python train.py --norm="rmsnorm" --rope_base=10000.0 --optimizer="ademamix" --grad_clip=1.0 --doc_mask=true
MLP neurons of a small language model. Each row is named by its layer, matrix (gate and up: input weights) and neuron, and shows model dimensions 0-191. Each number is 128 + 32 x the weight over its row's rms, rounded and kept within 0 to 255. Numbers have three digits each. A neuron's up and down rows have the sign that makes its largest values positive.
After each neuron's rows, "fires in" lists the words (lower case) most often at its 100 highest values on Wikipedia text that the model never trained on.

L4.gate20:106141100088132092113113121133095154138146124107111106132154106139195148101105134161137187173117146091122165132119148084142078120085109104167107056164133094161099137064155143149118146119179137144105060116137074200157112127115116094174157127133152079133131185119148089139168146188136081178154151116150165078162126216130109141108165110116056167177128125125123111140137141155178214147117137117158165103135124082178066128102135093116090059081110132115157159209127138135197148185085146154108141128083072091116131139093151095109113129193134132145115151162125155168143074141143151138
L4.up20:144121146186161096137136110176192119220138088165169145123161104126141102169152105203124142127076139119115129145176152141184154093126144152141149173162150188151192103191103142152124105178098120166136168114124091126118115099217128118105068160051097155136137089203139150110055154113140170138131142093155163138109108059131144131120092145139141142118102064141120098090166143164091149074153163108129154160076084117163137118094111122119149144109097106125095040112157140146138093091074149096127136123174136161102127078146122079137154125092174112137171141113159112122139153191152106131
fires in: "has", "have", "some", "various", "million"

L2.gate121:142167152167128169105129121212159147141093089166116119134089151135076136160083144117152141170120061115078125155133078147126103099110105108155108154127170153142129126134173137173107148082161057126115106077172153180148152135149088147135116149101166186139127136150210111139139068114150094108158151121149144170140124128062116148182133168032064084126140149147116176104139109102123183099098098146126074137102112112130175099133136091169069143072167153104123116065088121230121183107141128149059159158140132141129181126125098096100102115074142112136149133096163145101108147164134142116
L2.up121:114196118190189174105136138132126184131129104129130169120155213127116113218111115143131164125167104099110156139131106195173181098114096137156138109122212149144108132109183158184110072141156082103133161101116133130110106114162166149149106134118120164092178130138190149132107123121137180131124145167149157137129097141113089134142129190038120090142187059150119147127117113195112161109114092129078079188143155073106151110134196147170120117124079126119121097151125086154142170152137151164080144126128105175103134087131135142128116131117203118121150128105168040094114122150125163107
fires in: "used", "service", "debut", "use", "professional", "population"

L3.gate281:126175131110118114121092153145179062141076103146144097110151112149125153155146128089060082097141186158096150067138145125080113087136161105106139062110126141067093083158125128078143155165138128096192061178119135147151104095147151141094141152101147139086116175106121126146127124136135124102109186107184074109123139066106103141172098132157111123115065168099112121082176125113147141137114183180152121088109080134167152117151136135096123180120103209060150088206107143180165133102092114113079182165073133102078101059110104137141139169090107075128105136120139087142112145146160104145
L3.up281:114131149155132215092126062143142078118112134135078094120054199117113147150102133128135102066166123165080094075083192127118089160110112098125164138075175139126113148144170113118136112096107141137113098168171147127133126184163197143117151182129121165050151128123146067144134135123114126098106147063121104088145164104158168132148106083142184085121094139059116172187133073152092148133199108121102131166100137123090144152173127162135129168119131110079156103055136180131120173158134158144120141103138126129142106185131143161113112135139105124097152198147117067121113119056123088165
fires in: "family", "career", "information", "personal", "law"

L4.gate725:127152110111171154114156125104175118151156149199187119121102101090134140169184125116140083105098135168114101123165153147143140112105127110164143156127206128109167150147135169155142110132136126107134172161102128175108119125130147156142135098077149210021129070114153113112154176097112182160124141067125121122112075117083104094113046134109155113096076166088144082134186164156109195140156115090157117159107120102108095063130178152136148131098102176136154119099175124118124139141110156120068140164118085133098100070162149105115182120169145042084087127129143077186134116178124157114
L4.up725:137067152119160127134113151149116120138180102223154136095136058131115128109169122091143058104139084169116127155100191113089110193083143118159146114143153118097125165175125164204145145137112145098163129144085141123132071092100111129091137092123115127088089126102136162132103131059113124147201079115141126178114093119072118069152105109172156162046123143067131132078150152146117181127191140170154116084090112147096088155097146145110114133096128156162167144142178134159106126095137141140077145165129093156155113114153106126104160134147106116165075178148153134165075185076192175144
fires in: "court", "law", "appointed", "state", "design", "points"

L3.gate351:153152208117173109117123130105101177141138132090111129102102062095135064120131155239100160078083089095094194132164073222100121079165139170116108149173118120112114084108158100134130106139115135071121131197139129171136153123129128108150107194132093119183145104144186134113124117181111161128130152086143144086116124174135148145137146157041158097162113086128111112121160087136144133148170128100067154153138122111141156076105145135091134140134056123097081181128114127111141148126168156151123136182132172138145062176190133154098112107108183163171137098095161116142138118095138115121
L3.up351:171143169072104015133107150122162118154110129141039100116137111124197111119143155089129119086091202094116125145210119158107210106125139134157048076176132170150081157102158120156134114123124102132121102156124074170120092169095084183096151156139089075147095106134108144071151113155137146100185158147142094125061124116156203104108144127140191157102104127118101086138184127128132066155185138169110140099126139150133081162104142089097120121108087140116129156148152127108133109151173103183101086130113113148183123117085132115080146114127127166123110117135128142109090154143143166160
fires in: "had", "has", "last"

L6.gate341:178154172155139130107091139139163108103122143091082076099159123061150111117108158105123207111111186081084113133162099115144182099173109130148099120048148146103085135168141129182126127106122160121138124175161180103127130155146136209146131120167140074136100121135060042129134114094125121149144137163133179162099078139109146136125106139072141140100075177063128188146117125134127129165146121148129125169134146156086111153172171151117167135120111084171140224135155089092154141065183122140148151073112108115148111172108076111081132102110082160094140153125135169120139171174137105188
L6.up341:147124153160076168081095127116145100144107141113103184112124093101103094104129199102100126079138095098105141099077124137151125115088116089158144166130181157133103097166095098133133137203125151147197132067120168153086128130127086154127121074102102175074119151078098131085130108087142146171117167169154167129103056167106119074135140128133115086120149225104119190096081092150090148143119138165094163119197089146064146175141150118121141175164101132132117139121096109090136105095077156091122138068136151101096121182126075098183137055129128100130127160096127072135114098118108079163
fires in: "derris", "df", "darko", "mf", "medal"

L3.gate236:087092093157180164098167099085121135155190107109138175182160109143087090173131096105096142118092107113111184129138175196127106140138102138132200161137108127159147147073118144100044095110114110118126155074151123102099154147130135065166067115138079121083174128120175105160152168121103157131129071099149118150132119126148095116081121204102111101133096109161178106128068147164141112175130128123100177173100062128115135069106192156142107159153059042117106155135149108120168115146128127057119146123075105138101118142168115094170143113114200111136136126094122098142163172136103097123
L3.up236:168138108104096148152125093156141165090154111146126141169097193131130167073140142205219081137123111132110137150156095161134087141065105133128121162181169109143068065128159155132071085161098139156110102152114128145184118105109123099113118143095154148083143136150087123094135079109170151107094067134133060182136195115153147140133102102160130113221122120076152129141131112184159136167113151078172067093132132102145133110178109150146157095159152127107124175131122135164158085173150121131076146148094094119072103101113142124193124166139145142198053145123151129101095077135142146093
fires in: "people", "men", "death", "microbiologist", "british", "east"

L2.gate102:062145131133135128063127108131157186189104164083119118103160194150157101149184169219117177125167127144136149178112141180152158144156120139177114080135137135144160157159174164102150114144130156101177173117159157146126091122106179134131131154073116132104190129086107095087114112103142110113107130131108131137127122149124134115148154088150141094141048090105079098190120159169079072136144125115129097159101091136078118144106119109138147074151128168115152106119135205096153095176144118137163095065127140075176113093145169095136094080093152059139141153105060130152196127076109120084
L2.up102:149132118182117120124109159136178088155140120120137158098143153127127127125112127107127104114191174107144117064150129126112152108125172142101132122097109065183097099156148175093111095162139101187167151116118140102138118147189195146154110063140123125107119101156181063137161141157158195149086084125139157113125137057134132116100076165128148140168120118143178103175096077178121142126101066103104126125151095095090165109152181181102162141206044088096119099168141088127090142088196153106101168111136121137047116105141096181127118140179114161126152086130133099129087115101037129138
fires in: "former", "history", "squadron", "received", "henry"

L2.gate225:148112082157085118154111130130143179170173121121100105144130116076088114108162134141095039174130132165114088155102115122040150127156118178108124181122095092096108060130126144135127120162053098143184099096145130113111150159137129171065123180102141118115124111150076082148147184117168105141151163106143132146134166123117112117152062100160125136122104125132191133154115152131129118128152151067163102103092105109109082151122141129160175161178116116156193099112143137129113104077079064146177133173191154108191141211128067130068160128103190151132164176162128143141137180121158125173
L2.up225:126161084150075136107181110111105201197198157135120129147133159089059107168192122178117089082127104109109099105111105166122141140125101144107108153145116095121124119095170173130121093146088105140131164104152104075101200200106194142123106166108161146068138105128090133145114214145184091134139165135092175153108176136122164100106113109111152119143157147124136168139103195126115161143100104086117145182151092131103144143119162175202131112200108154144122127062190119116113162134115160133152142108191128106135174154151098106120113123087192139070177153114146088142129176106133145151
fires in: "cup", "according", "released", "word", "stafford"

L3.gate132:122097092102156089166136120121117120157149117108150171141160113087146116139158192087112143126103092101163161101109210168127127110205117151204150155135082141135162103134112122198160153141177116138146099106099115105111138128120183109152075145178130163137168092120203119112107179115127101180161150116131115132162149139158116109121170134107083147122162117162178098120085102166172175121093047124110176156180084063132133075147119120142205124079089164104108143081132077123162135148073157130158170153133089099180123154130104112150096127156109150164161086039126113180127137112115184117
L3.up132:103134156147108080091136163111132122083174127115096151114161093149182113117107101096076194158074199115182154166115172181110088162135088116086100126126124204194085149129071043110114104102106106177069093078114108116153117154108128119159119146126133068108132089086141129127096148169089078138086103119090100106133162172152101132143103196153122141095085116133168131157084157085143114126118153140134121121124114144113100127114143106028135070136117076088071088088138090121141184128175123165103118112154131099169125166148121131164127120116109158191171138122144130149081197087121128108
fires in: "also", "dōrō", "following", "middle", "rangle"